MLP neurons of a small language model. Each row is named by its layer, matrix (gate and up: input weights) and neuron, and shows model dimensions 80-207. Each number is 500 + 25 x the weight over its row's rms, rounded and kept within 0 to 999. Numbers have three digits each. A neuron's up and down rows have the sign that makes its largest values positive.
A block is one neuron, or neurons of one layer that tend to fire together. After each block is what it responds to, as a language model described it from the Wikipedia text at the highest values.

L2.gate93:495537510510476512467484473460471470511478507553495526487528529489488469476511527466482526463504554518463502545441551485492489472511491500504504525500484541521498526544451503455471490532485518520488539458511526477516516501509506525497488482529493502517470500537479468461508509482486483453496492493479512508498515528480499529537509472512494462499516507537521511500523473535486486479467
L2.up93:508502507499506505508500494509460450510516488511502500490546543490512481491519497489505483463500514500483523489471547484456473459502495522515488527511490577516485546474479477456460501539457524489519556464483516476523517496486529496530491509504495493532498489530504443456498486495489482497485498519480512500499519508501508538526563480525470472524543502536493490483527487500466482467452
L2.gate171:454508487513487506473488489436487515505491528541523528493517533422476492463463512479491495477552482519485463519480459531533511512504470510526484517495515538491504503509516514482511497490500540526527532500505535540483556513506536517463496483540469526493493523547508553498530476467513491500514546457515504485469522530488491484502510500510499508496527482541540515529492499529515464494514
L2.up171:494500484509446508469477524518495488515477525483481468482506500535505509524479528482495504473516481510475514514476513498474560480468488551524527502520517481532479488463522456549518467523516509525502468512514534486470481484512453498485537494526462527498490474488489468561500462517510507493491479493475520539450536474499495520543532488441489499491475480500483522488542577490477474461515
L2.gate292:475485525524522494529453537503476497481511517446474522477529496460520494495462454540496523515515490508489456485480537496498494500482496458472494491502510491504421514476492494426476496524489561525571527510496517521523529509504495481515489502457503491486523490508485477495495507472508499472520476530534508498487521516497523504475529506517477494472530502507482467485520506489457487502486
L2.up292:494443476489555544530469485522520527488499511482489499426508513468519485465481430530527539540509471528464478518478486491517524512487531516487525452500530476452479536533515504502529491470484552485529527480490492491511534484531526496494542529465516505485499493507490488481478487494529512497518471508528514465483533479501491497517499516492517494501484446467427460508503505464475456504485
L2.gate303:492525521519508499483513554474506508508486510520524461463534508422490543474509509509530512509553519511504523519487500479506533496475494547521529484541511515459492505497480525506496551472445562491508523510557529507538490506475554544500511488525484524529486536525464465526498496422517527511506482522469511501475480497512498516493528415490489499525516485525499479495531515461468485499518
L2.up303:527493499497482490447512505478491540529518515489503492426523474443523544493539489492508511533525542495499519497461521504467501472487501550532531487522522520476483478473494521474522541485466501491504498521526546499518516482454530491496494482526480552485494568546459476510489506451519517508497464492495490533456525490518487486521511492482474532480516489519504514529509493452466466486510
L2.gate312:465555503484510496502553504498476509490474527549511477510512494492495495493495513460511513541501520534515543536478514478526491515530466528525492520476508483479549509515503502508496464459515509493500525490514513485504524520507495525493506511517464474461520481543522518526480541444458481488512494476484549469471507545476476506512461470499494491501435474483555523522500530522498494514523
L2.up312:492487467528452466492521477481506530483467521507476486518503522516522517504520467455485509509519543505510475531512540480487526498479493451492503511512523506502463503498469483525457440515531442510514502506538466495511503457492456517499490498482479509481499447510539469497466532478521474494539475534461528509470525509479469507490486503448513529513472471492494499450510497506529432475539
L2.gate533:511491497555532482526485490477494525473468529526482554481518490479462490485480495526520481506546502489494465526548504516502530509491496462467529477496529497477500574504492525452492473483483511483512534491578488484538532444506516535542510512465473504485470495505491496550491471499506499442532499519488517460495545486470526488459466537536461514484477488530499502492486509489471486461483
L2.up533:539486462493545507504480498520501496492494487524518518474484504482506544523504485491529490505563538479516429493530515524494532499476519499529544448498522530489474519488473491460508480506507516485486480507496511512556554447491507484490504510496495488451490511526515478513507452477509503465531494521522538471532531506475516453485482505481468518508512493513493503496515478484470415472490
L2.gate581:511503468500495485519503504505512533470470487517485482479497476501481498457537487519537481482463529488494517482517512468475525476522490499517492507469504448473502523482489475497465484468506482488488494460507460445493512507497526493576508520491485502463499487493497509497531495515551434487528475532485483487515494470484554508531460547547474470499499535513513472523478491470514453499494
L2.up581:493475513504451440494447488478506481484484499503539466486497534535485490495475518519474511499514466494485522531496518502520533518510511486527464496521471480488513562509463463541478470519537496496503519508512468484485506539553506485525517506485527530493471505510488490495473527522508469533474519527469488473490507447502470544527523539537537518511500536493492461518530538458508475481460
L2.gate632:487536526498513525474488480504501518508519499485481479453498514488522515490566480512505541507523517488541513508477518493520493503506522456483479518495505499533442522509460482510533465488507501447492499502479515500467521501487512479479513501521496518485523502563463496471493524483522522512559482529469520477507485526509473519505540500556517504488500503516501500487504484446467500466483
L2.up632:497526530537506543518496524486515503494495528521534486494510527476488490460531463507528520508515516533518501517467519466549495472502509472531502539584508481479475520497479487513469475515484450451559509488481529435505491506510582524506496454488509530487522516526507476472498513476502495485536467506481477476509530525508501519535555535478522453509515517478474468482517496504487470506489
Responds to: List-item line breaks

L2.gate57:512477499538499463531488489530485472462500490486498521506503542537492492479502487535493463501498508448472485511472507470519513494473495495495515484527483494486534508513481512514527555495465451494525514500519472491509463486512511493513514543484530498516517470437456494502479466496445503488478511517521441516501510456531533493499477522492483493498483520457472511490504496423474553476491
L2.up57:485435493514526451514547533468520476498506501495492504509492539483495511499500498497517489520492505460484516550479470495546503461455485512493519487507528480501509480497494536526520561455474445487510496479527520509545496456480473488460526543477499462544497495442498543522492457489472475514454554504526466531498524492508503490497501482478467529486473494506486511511502476476491516500492
L2.gate122:533503513500486468551461512511495478428509456490511517508528549511494443465454488491512473494484527490499494504487516458530491504467490458526499481524478472460500503473489476511474525512466483492517536454507485470540473500512493481476511512460534520493489500444474492476501482506501531508490485519535466498533529480535507517492498533500527485493506484473480472495539567518471518486479
L2.up122:543552488483482483500491500494517507545487514532525482505506521473475496477464459484520522504494503550506489515477504513554525480484455486526523450530449501513515481518449510492496504501476463519486501453490488491509531485497574509491527513449518516527512512447474511471559473502487474502497526460536468489507521500503496513497519468467482498485481491491524521488549464508508496536479
L2.gate342:496474529512511466533462494530471457475511476488517506555506501512480445463487518532486483481463478495503511495512506493512522498483527506503509514494494493514495502502522481504443545560509459538542530504507513527502478473514525495532537503483527482503507455518480499481568469509465530493489523559511440495514502487532525525478516544533517481502528474503475482502550522530475530487517
L2.up342:514476492526522462512503484492504446476496494552467493487500517518497501494506530515433503480488501481498481493483518513527464519474476541498457528477510520497536530472498490485503558513515462551477508492475476508549504477448465505516513579482513490492476499463483474438548471557485478456470516494510455512480495460515491476505515516530452511479519479486496479510516503491501519471470
L2.gate385:476455524506483504509463470542473447448465481462492509480486532547517501480506528519545549481470513506510526494493496487524511501511519528520482524526459504499503505500504482533500508535515485502484529477502520469487432548522519541505526543493502532472494452467484493499538503476499497478458515518487486528496524466527524513459530485491535505502509505491477497499509540501485533469490
L2.up385:519512513494482466509472454533484472461498488503504537480512551538522462516510483516520539482476572471484487489490540477511509499500538515508494460479479480498512507475526491505512512502528482517457520496500455485507512504476484480510518529488479479480506447480467497455523490514531483462491505483488505501508531431534501539477492478502496477507507523477507481518503495514458555477485
L2.gate401:503499499516504474559470477490490489484502492527505459490499573494492474487437502497504517511500492525540497546455510482575521528495474531521479518518514502451515528512500490492492528474501490513471521459527478459493500507517547489495487505470529529498524468498509507492525451489468451528478502497525467497505556514512537513477481492522495521487458466491532519523518460484468480500491
L2.up401:532493489499492474489492496514473484517539471501464484495502491519492480500468471524427472480503488506515540499477488476514534542477523494543492458472468491489508541505499502478525521523497428535529523516459478539560512463466501482518513542470508472523473498509488475463480524510500540511492535475546485511534528469553537504497506530535510468480499537538481502516537467485477524494496
L2.gate496:521519479503469473552487494533452479460469477536490498502484515505497496510541517531500509501523527501486504508472496512494511535487507537514475457515452533512527543495502518542491529485534452534451507473502463487477481510507500508489525552492515480508473471528472483458481529447491519497528481489456539533482477472525510516493545556492504519560487514482526486534467504541523537476505
L2.up496:531527488524492470545486496547460457452469499523461486490499504505490494508502518528507522497534513509495490485474482512509533534488521536513500471504477543493532525489515513538501530526553497542457539446498463464492485514502520511489498530484511506497475485502474480443521511467490530525534478501463521491487525475512534506501544552506511491554505509461527469545472523527470507455528
L2.gate667:502504515524430469505452497516499484451537470512509509475487511550491488471517485491490525467496537478504535498515516490488512494530500503522473518516481474495465533527502484490485489517487534498485519466520473523484484517531484502514505546497529490509494485488516482483490496530494483486518500532499471505532445470512529537514531508545524472508518544470493449457515521442486470480487
L2.up667:515539481549458516513460470546497508484498475518484482478492545537502512506534480523491548495454511412488500501494527479500486469517538517536454510508494472494506512470539488498518513511507486507494523502495480500478491537506491516535507551494487510492495466463485469482498485492473457476515494540519460511530471457516533515511512533535534484521524523501495464513492519461499502458485
L2.gate760:469539484509487524500509486479482506550496502528521470491464509473492507484523502482477499501519495512511488502527520468525476519508504520525528513515480498475513481537500534490502531503539481567450550507485547480464514532527510465489468473515479478492499509517530497494462520489469502501506504496496468453495436526481494538499467422515524490483486489482539538493497481480526479502514
L2.up760:518532487515467494492509486510548468497542457540561479485496500485488476457495512478490487462476535499444508524481469463524483511504474521515511491519470475492520515552496466535505532521486534482488558471456547502485494497510503504500488500518524498506501499514492538494500499485480490516457524519500453476525477455548488521491517537545545474477486524488513500552524516423489485454485
Responds to: Clause-linking "as"

L4.gate713:511476556526511455558519494488484478491484512546515468517490570508496514519438521533518488473470527521466496512479499526465464502504469502488517478492465431504505495517507502524475516494494462501503487451474471475483499509509510482484482519448515476535521468467503470464495524495467509447540477521488487527546523525503513501484464511518520522488490503517470468503517547504505512466498
L4.up713:484461499483448503516470457490497482525477491485484470478509542515557531538516513484483498476510462465503550514531469507485464499481524522479509505507508504451508472505503458507472529509493493537477483484486536502511455537475462494514525509501495527480476502467476467487515471523518521495543546512521524514496490520517497499536496493515489502509482462549508450498477533489492521452491
Responds to: Clause-joining connectives

L6.gate273:479484494473502526490457494527487502500468501504477472477523475514434507505480496502478449440482490490455518445485490506485494498522488485506489528496519470538507511490466474465490454494469471475492513490495446515522473492478489470486482550480525537554513507521527481488530518517525523515485497549504496489483495489543513497504578490472497544476497515545480495522482482510528496513519
L6.up273:504507526469481487499443498499536521489519485465509548512482482502514500541482510523505464549510532496497514518519489489480516498479537437509492472521463531498516472477473492505513497514461474484479530558454461538525487413469507476497485513435479494511483476476494496538470443483555467531521525493512508491515496471487524469497522525522497514487493500475516504485452463526465468482515
L6.gate299:503465508536510482470536524536533452497509484543547479492461456475476468513539499497507570450507501512491466491516493431516470510500510507522514469539511518509519490498545493480499549541469498509483527478469495520498464499475498551486476518466547499553528495468502476509524449473498503465501500513511475508516479510504481507482558500488487505502473490530513455516496500494498500446534
L6.up299:516482480485539472480471545473491461513522485528532481491480488492508481524483532525475544469514542489540519443534482486509541495494496514551525491550475516514519470490483501515488506476483545496490493516484493506525505496496480506501515487479477490507534517522510486513517496443528467500581511529518503568515540476502542474431521495543467474500504539553458514502509493521476513500507
L6.gate362:470484536498518509492448495543534476514469512516515530458443530500492502522475483527483514497519488494482485497496533496500509527528493523483510474544517477516472553496507518506531522532518461528492547484520524515515487511509481483496512532497536480510477502544525504502483479512468493480499485537536500534529496459462510520508526503481510503490496481543513519487522511470491504512483
L6.up362:501526504485527486492518442494478475514492513507552506492478537503491508491505507519506558459488546499520463475482492466505548458448489454492482493452472481510484473495515499489510543465467489499522521530461487466528506488510537481537517523516547520476517517510511500503473466473511476516506512534489479485525502473522549537482496489526476494473505491507458484504517501470431483504497
L6.gate406:487448508458492441547467470509547507535509502508503485503485505503510467496463468539510534483482452518507519490508526519510519515490501513538477527549493491502502515516440553495470464481526463518533477529504497523516482460457476514444475518454518512506469477529500500530496474499533483535517505528500496507485486507537491522467469479518503521494465552521491500480520480486494500505519
L6.up406:503493456445515484483543499526503489480498484514503534482522487487478535570515463505484511503506482498480533487492512469533516506470501496488544452484488505465497516560539486499465525511487507502481509548463478472503514463483498518462508473478515542494505519528501489538508521476510532531495524513546513503545525492486474463482509544475503529500486494571460541544473449490480468488519
L6.gate483:471489529451483481469540537490534510539513490514535464480487499521514490508496489475515514531513508518473554525452550458499531480466506486492499498470511470503469486514497498441516470482512457571469464504489469513493515542494518513527477481518497531502483517514508489476503495506482515494525505518533536486483507479475462528520512458524473538511491488533487484504511516510473558481546
L6.up483:530478469500501464497461502533495516520522516468483473533515455475464530493553497536499549495538501514449522488496524486541484504524476479513494508479495522500542508523538501458522458502470513493530534574453456477553468468508513507450478467481510517445475488493536531490516503461495495529485499511488467491510506436489474484508522489494495508488523491521490535532466496494462477514522
L6.gate560:479489493499512485507479496541506482548499539487546474480505521474521499481544485483507521515508436526465525528451478471485519503526506516449497516521507477502457522499521537524535515462522505477500551517485492473536452507531518492531480503474490557463496477511515453476464517490508483478533544565522442521514523519462493515507510494482488519519502458552528527471493503501476488489518
L6.up560:475483505523486491523457520546499524520520517535535507497513508517526463489539484546490530489530503495466513518465493467530488501494481522480507492498550525440461519489495552483504501472510484537528497566493412479494510481468461536490508508507487472556484441552472510511470534484500473506492499536491487480528479527489501505531483497509514506517466504540467513526514475532446506531513
L6.gate689:468521535461518497493469496508506494451477507532480543524496504486517499504506540545473554450493485454460498488464437453543506481511488509521473489495501511486483501511484506528506514540468528563513502496503551542495483487525525505494524452491503503475482480440516484549534457480507526511502449524518512517487464496493573503500502496514528480488502519529484509490506495508493530453505
L6.up689:508484465462603515482491545488524505468525546551479487532478476494534514525477486510508521512469490487465488516455498498496497495518489484518530461509529518477514527519508491521477520515528508489512480509466502482534522469517550482491491439491469489510491507455542520516529526469511503516519520555531512516465509465500490496499482489521483508478535546533522520483483499520499481483518
L6.gate694:488466509499508474528501503490539513487543523499529518511510519449499518494519466530524505490507534502479480497476527513508555471472490495523518474484486475523491513574523518531489500532478515532513485546554510484498505497467516488514499440524505448520474454532485514502490484489520552517555506525495512528517492509541534475493459445550553504537478440543448473491509504537482500517505
L6.up694:467491482507528458516496461530497459480550492486509501499430456441520551498504495506465493480530473522506511550543497513529501509488521483507484491479497504500488526511527508501540503480480515510479515523531491504512500466477504492438503512484489460511542482552492496532442469476503484463494545513519517498472462522509517475514515526541504517516539495512531480481530509531492537508518
Responds to: Role "as" in biographies

L4.gate46:501524543467530508510479521490468487474475508490477482505493505507458489469487512508518541501550515491499495529495481445537539527503499517490477500486507488482518550546528555515536503535484465497506491473544505517499498531531492594514532515512476451495463512518481524497486454467534503488477498464498513532498470515525510481509509464444520491490517513450530490530512482515482541515482
L4.up46:485489545509504517533477500501500516537510462526518488470514525501493502495471449507503522491508524467501493458474521498514510488496517482544486465506506507498552500504506498438482486556448460482533528526487526490504483516528492495498478487493499454471529473466473492493500493431518489533502520486563505521483504530502484480453516497438490496542485485531512491514462500520467522480481
Responds to: Table row-start words

L4.gate33:463515521514483502475469464505536477467550515510534493503479509509519466532523545472488546494444516519530445501526499478485513474472510477499520511487488525529499529479492468512473525514501495529469597456492511503521490500504528488540440501518458489498481479489481532488497487483485522493479519521491476464491482509496500524506523478533477436499482478487514505500513513456498522503498
L4.up33:492537520453523456502502535510498505489459516516492520508527493514471491467512477530500484479503499514463481491523516457506550506496466481521482539521498517512447523484497516460475523512483469519501510487530487506548510491507449467509526503525492532423439517515491505489495514474473523452464493562495499525464528489495503504484500487562501506512502528494486479478533486476539478486506
Responds to: Post-name boundary tokens

L2.gate8:461499502501495521488536488437519525503488497540526498505499506474467525512507508505513496489533471523421500549476453525518520539532498498510496526503483490455544507522542547470504515491534522530481521494523490484457522539513536504449475475513472551508460489516536527526496474405528494502476544463499490498499486525483487489500491483548512465485502515478528504500482485515531504527530
L2.up8:476491523496516517456486467477523531491528492561490504497511489496480521521501474501489504483520477475469478508492463523502487511494519525522479497506480521489522509517496528490535541486515482556464491505458516492485514491481518491469498450507506489465490480560503518483512500481537518532497537432511484519526499584506501480484477481542495504501527502457525513512500455487515477503502
L2.gate20:451475488514490533533494537493556508515487471492504515508499471468510509475508512513478492522507517516489496532518463517526525530540519480475494489531513485511506514520518545528519500501511515498514502517537486456471506513511526536477556474457464466465475519493488500570523458500503485479502535507494497488492462565500550496508501482481522477533475527491471503500526531550487515550531
L2.up20:481492471499479533469496502495500525521509482512484493481489463504552552533536528470451494520504531492516510513528453496470524506518491539464520497488498475548485468486497506484504514469502509516517477484519546467493522524464514465489514476469478463476513493492491530529452458516480530454494483516508510506492435522513569494466477452472506519524482517488491512523481525546486492545485
L2.gate97:513435512492449517528562483491520494521432482481467519488510494495482474459472498500551487456484512554461484524530471499530501509525519471549508507522494456506551525528510556503485490530508500500493503507527486483494512512496533490469505490502521492503461491508508506509526483469497516481485507442516489491517505531458496479469515528465527452512512509526493506463517506470557527550514
L2.up97:512485495505438514468558431487481539497481456511427504466463505483513482500494503477524489468491499503518484500503471517512509476489512518524472524498503481535554490494497504485506536468465451527487478495502537504491501487448491449481499548516479479522476503503487494474491482519499520497535478420521475498514486527499511468475498456481481500524497508460515532504503496505513500524475
L2.gate114:473437498476489500502540535474528514497469494500489508524505523470487496519496510524519511535536513518514462520525425514521501513516503506518499519463538487483513508488548566496523502495530528482486499499556536472492515538506521501480540518479468482464451520490485515543499414494520468470486507450494520498504466517467514478477495498522477468502483531482522471528498482462531502497486
L2.up114:507472517507474565511570517481542538435503459496507465486493464532470490498506515498503493529484546470466509447509508520525471531545494520531511500488540502511518512521502505537508504501542492482466516460514491500502508511490484500501514524513488438467463523491496448556493474494481514510535491460522513560555466488521524493471502498492507457516557535470510485487457526494478483551471
L2.gate209:477505536517505532486512503478535539505486540507557517475480506473494528507476506495474506501459485519488487548476450543529478512502537520524466510496509512510565502498515509484524544513523515505471519481469540481477545535535494458499495475499491516520479517517499522503491492477501486518501559451510442534505496533459458462495467485503504487506489494517523493525485515483504534493531
L2.up209:476538496537524545501525480499530506498473500498523479452485492520488519527497505516470546476521482522467494512498496504521471535504479523512514463556528489446505484493515499542537499516539505495465503461491496517451486535505484514492497457473492512479461518536494492501505489479526493510469451484488510496495498530527461512517493501536535419503512515508559525562487499458489494508532
L2.gate594:490501474472494516512520544473486489518496481475471491512482526497509513482523493508553527542517523503497491525507468513524471494520509536528542479500543497494538513507533510485506505498476503547477497517547516479517509490463541490476527501499480502477458493472540485538491489460468480490498534462529487491469440552487519488503481454503508494503488490442499512509501518498560471514471
L2.up594:490503508498461527494539513481490526434473485511508507499513483492498491517472494496477538538542550464516503475447513503514503526484473506515514500512509460512513492515502486511526515441486456539521529541538490451507520481506493541465544498507535478516507541520461474565520486473472502482520552448544473552534491494527531538495487519493470499530509509514503512483494507505498494488492
L2.gate655:503495467490497530490554520470518518537467524509488501486437477494479507490523485496522489535529514533497480546518483505501482499548505573519495491489548496488484548488538508470537513464514508522469476491532480497486541500519512501468499503516501511524446525513535501476466526500486468537528511474515508497473486542428516498482454475498483499481473479501500508500475524515542505540510
L2.up655:481475487520556506471482486503497452506497481456500497558534516514514484526473530524484519460469517506506482459499474507512491490465527514481529538453488528552520469565530484480478515556454528518511479499457521470500491513431461496470513520528556483469524469493470514483506466506503491487450485481492480512531465468488531479522504483468517499526525543457497537494482499466522544466510
L2.gate752:472476504505524521489497490469525471470504524488527493466541529469495496497474494505473474495508520513481494521473489520517513466472511511537501481503532532512522531504536492513516508504528535477542551474537540505490545509506482519488527486528472511494470469508488505543481524479501493483491537490490478521505467503501487492531518511522508502504521522500529491503485493499479462484511
L2.up752:513475460570495528487541478498474483483492488495498470514473519497498516485475515523511489526493529498508482453543518487531528501502498497532479461489540505465497545446544501524521510527513520504501518497521474509513498458480496541490500510506491456466483481490524480547490481454525488492505580503508497517491458501502509516449525493502501529500494506498538476473480541494506466522513
Responds to: Ends of field labels

L6.gate18:512461520532487492522498522535514517485479505532480521506540547475459521423496487514542524463535478523527505508478557511557498490533484476495459506554485485512512489509459525481491507535550537507538499475518533477488493542480544540479483493499500458530484481491474514537519515501534517541480497501517492483472539518516506454547520470485523471491539498510468446516511511469484540486503
L6.up18:520496518551467482503489530498516562473496506533457525525484506493464493447485500521513509512507477509510490543463533496555513482536514471520468503492543498527538538549458517472516486518491491509520485516507535483496545478473510505480464498530508457516485484537506506516513517514545494548509480501486484475524480522523509459511508454487509517523515452510513466501538495465493551503481
L6.gate28:458514484532458553522533518466506500503531512501554501500489482510489513484493533484558537521519498534516483505503487492509488481525535537480487528519500494523520505542477425499509505476490528506452511484473529452533464518497523557489528513485471505528473481505489519461520495525494475490514497519459520498420492512497450473477537468546536494519534525496481517530519517516520490516509
L6.up28:477472479493458521499508526531532500514493546514494495486493510487557523465442507505497495529493515577478512501484496513496513511496471495520481495503527482471539518537501514477520510522554486524486485492527526490506497492506526511490501453494478504483489484498529520492471541504466533493490465517466517514467490514491459476523495463526498458504510526510516496489525535502492480501519
L6.gate147:498458487505481507497540547465507499525467503552498432458518501493474489487522519478541525460479466540472510499457518477497506459459477529510466515478516488490546509522529487496499514534528497523532495508489458455474478514527510552490489482520482555522481536494475502489487500493508551526493495485477535489496484539491455492492528479454474486500505518505478527518541525503517508486519
L6.up147:470510532491492472530452485515525471496545529494499525520504496494502532478513453514488450482478487485505509516492520517503501467470466551530530544523476523479503514520481515519487515459494503469485477475484500489497479498553486484516495491482534477552511521486544496520496527536512507479489504493490504481487536499536458502493477543504526528479507503472546494497485525476529493458497
L6.gate284:447482504524483475509500505491510525513480495499532500484466535489505544491495519491517484481518474539498466516503487480533468529484470535487480518508511508530492491519497504515506505513471500503493461493502523480501511515532539541492505529497496503511485514499513500506479488477563502491506511524505489442452471555510493484498486469507502471504532477465488487500530526476550539527518
L6.up284:488490496528487504508442509486499503461521492521476508526526531520533544530440470545522482519513538467483526468521507453517440512532481513525473528526572464524484506506540511521510475498479504472515478514502487493507513457502503533458528495473528471472519496536523484508533473477528480513487490490503486530478490520503485491493476460501497496457551479471504475451509513468513531509476
L6.gate408:491531509535486490538518533529540526489494477510540521498468498494518475456482483534497502511498475456483481505450455536519446469502519519516469481540512519468486482487515510490477438504506490492470476540497467566492510499540498542458508502498499491521503499492481505524518471473512449500468507520536481544425524503536520484473489474474507496542528506493529493509516523467535518516511
L6.up408:548506498451446505496515477494514487536445508489515509498492519459493484478490460480492487482528536472505497495481478502509501476488498501490499566534492517477479461501533532494522477519528506460514470522483449476488516514543513518505509519521505513513503521473458551522491540457465496453505460496521483512494515517523540537505489512510493480484514513503434487498503476478506513555530
L6.gate531:474523520497466475559535475528513498524458499507508479499560544494493506468507520519515495528504496461516497531540441496480542480482506509502526532537509468498486510471514503489496468453492516466481508502484503503498563564500490555480550538509466521514508540486467507520506493475500497500506464509507513454453503509509499492530535515465526466536487494481493512505514516441520511497501
L6.up531:506503531525519524548494493493497502483426495503527503495538527522511453474504485480457555471461492554502513527525479518488535479536503527519517522493519534451492476501438520494488462559525482517516486540480572502487530508523508598501450465465492514560472502477500486536474546501473487497499498485547529532484534475507500487485509496499514490496507485480489480516468478475523537515520
L6.gate736:497462480492550489502488499474513513553516535467532508479524523477493494480473552490536496504532435534476495493510466489536518530507497512473511486500497503529504519498556523483465511498501470427504491505450525488465479525522546499513508527475481472501504494494512521521477503470524511561488555555483504450485487540473504499462492484508511482508466492500527433502497507495477526513524
L6.up736:515498517520495483532525466478501494539532522501512509485542565468532500504484502516541487479527439510505504539484494493522448448519500502512490497519513525513489506504492507476449529514460479470471481508499495483461497517490492476497474512487477483511439494517489498454477521506498550508468485500477491474490478516466444484502552508469483485504514492470512452515506458467515526462510
L6.gate742:466512475540476485492460502546502504471485499528504470531460490481457494468484488492507541498528484528486519501486475487517500457519508530522494528512536468486526495482508485514473490471513525519514474545496486522496498534493569487463498496505523532496470520517500466477490521434501493486505509514511476556527499462495527475532515504509473461547493488492504531496540493498519532529527
L6.up742:485497506526433509554517515499483492514479487494524473477490489491529445505545489484515555490526489555518463496508510476497524491507518527467482503532517486527492493459505510489500474456507486491475514473507466507503472563508484541499500500530511528503495504551503457459464489500500499505483519498493500508452530542518467537483507476469464482500501493505517494512479533463497523492509
Responds to: Infobox field-name pieces

L6.gate58:427520508472498486493477503491509475456493500490500469505512488508470517475497511514491487490497485505509476423469455515526469451477479518529486511501499500509495530496490544484511535572474485528528453512475505522515489479495502523524478484472495481519474515487521473471501513487511533525489499460509530491448490507489500480475504537475480516525498471490530501492523529506507479477530
L6.up58:472507472472538546491451484499511475489476521485478464497499478520504519475482542530539488554490487509498479477500510500518512495506494509507463509558466482495530535464494496502497518549472538497518499469467499502477472500519513494511505473489467501513458478476518488504468534505518513502496519468504489485462514589467489465487527470479514534494462487470544487518494513489497498506497
L6.gate279:464488446507466461531489551513494508509514485477563477488535537517478537472516516516554506476559521494488461503468489467535492509486536535514451473528481542495505524536546505491510505484501523509479529515516512506501525481538509508479504500492471553490476518480536493435476534494535521496528510515510513477512534467495498521516559487444480477530501510523503479505544506463522530497521
L6.up279:514510500491458480478461510513483500527508490497491456493525488517487508489512489491506491523532535506517509491508536519531536527489466506542457482584492531488487516469521492508474500538537517497558470504536471493486502492540457516496493475481512472570456479484530492505459515490541509484532488511464468498516498480477479525495516464488483513503465516511529504466492522449468529486492
L6.gate457:529507476449524510473491510509524520542488503505534446477523515441495523504507465511504505516534493540529506522449526500491510498483448521497486524532497528531510530485499494487458521496512521477504514488500482500488491510522562494495512504512513512530517526517537495497536486508503544526507498511466515474480470500471485506532526461473516490459510522493490462508456484480517514477532
L6.up457:505515488509474519487517507518543506551498520485547497477496473478516509507488497469512458492517505550512488518480506489495474452524494500520517470490463510531532495535523483476466529503504523488462516579470446476534523516542521529497514517509488543492533531515482574490477509502545503504495519488495529512477529477483490495519480510492470473487515506521494503519493498515508510455508
L6.gate592:530486500558507518555531496490519515484477536501544472491512545432518538462503533501567487501528481517485502496478492521520501477469509515495466508519490497524526511510508515522504504490488505483554486502489527496494494460521504531496491497498492516518500520510528508512477510491505492529477541505500476516455537524446488465490554480452516492503523508496500510532474501475515533497541
L6.up592:519546492521484502558515521475496556492503545503516497525486525529517494482529509516496522520492468466498523487493513521499481524533441497500497502493528509492510500504505511518497508457464543494501491508524528531488535447442510485481462498529482475491535533555509461504519517493494478506486478463545501469483472520491509491469506461502496484482484465540495539514500441492469520501504
L6.gate600:529504533475456525510477538496490498498464513559515520510516544470466512484461523521539460461562487490474448498491523522473491510476504494491513508489491500503478508526463553492524475514444493544535498489474474494485499485534575563436545483480504480540529513487510502510491523487495510483518476501513469530499505533473521498507515494503500479512471505502470507497447515489550493479512
L6.up600:505455520479487514519526517486530500498488524567524508491524530480489480477476486501546475505518529487499420459505546533464501497491516525497521503492509508515458488516452528501505493497461501539520450495499501507495486494509532553452501460471509467549484545484522520494501533516494531461502476503523487539478528526490476470491518480481504481514498486500479542518476512515546502505522
L6.gate655:502479517477486517507457520529509492509521496525494487505490462525518472491521533484512536509529496535528500509519485483508485542528488504525475507525507507454497530479546563453512495505529519509476539511506489523482458477492481548455499495469485518525471477507561484516481523461514498509529512505502548503486483535488503528500486472501463474514468472518574510520507536467501494502521
L6.up655:467516506509506490506446449518468490489528512503519471499482535485520508466539508484546517544508524509518569473501496493526504491510476523524466503511459477514520499489514549512517481453523523485510520504490475501510453463505471516518512533508535479533513488535512510523506487482548515517503465500520496473509509513462519505516492475496488470497520483478501491501562521495499472505505
L6.gate696:517505444501484463549479510486487492514493498496528510498518523436534486505528510495571552490506513494458536543475479466487488499460479497478493489489515472525494527480538504478530520455452516496493484500492504463488487473513508522501495514498483534525453489509505499460504511453505528475519512553501512489496500491493483501479519460478513508530522498519500445519485498501542503469509
L6.up696:507513518517514483543442525512527534477486509504456507509450511470522535530468498512503494494475494486478521510506476502521531548519460493521497481557473512463530498487475469502519450489501490507516465550507458512494471476493470503462490454483506480508497528523482511534533492477539472494503513468476475435460521531485510478540455461509510515525499498511518509500486523507500479528491
L6.gate713:499502441503495485489512517488491525483500521521501513514511494452478547500538477500521479423521520529502475522462494518504477475509514487534482499520499476498517495462491504464519485498492487513522517470457465466521486540513526502522519531452518500487484485518554516481472521491515553520511502460526509505476514503465522542524462454443468496486479480524544468453477501538496490486487
L6.up713:506514529515502492495500490487506482498477517458491514480489452460491574462495516509500491512526461524528471540525476488550459488521494485525453527550488535490531520535483458503499500515478544497552525529475470462495467492502466536482534487515513539522461516480488510541485504479525482530490533508508505530482482525446450501511510497498507520502472498499502492472484506528524516449464
Responds to: Infobox field punctuation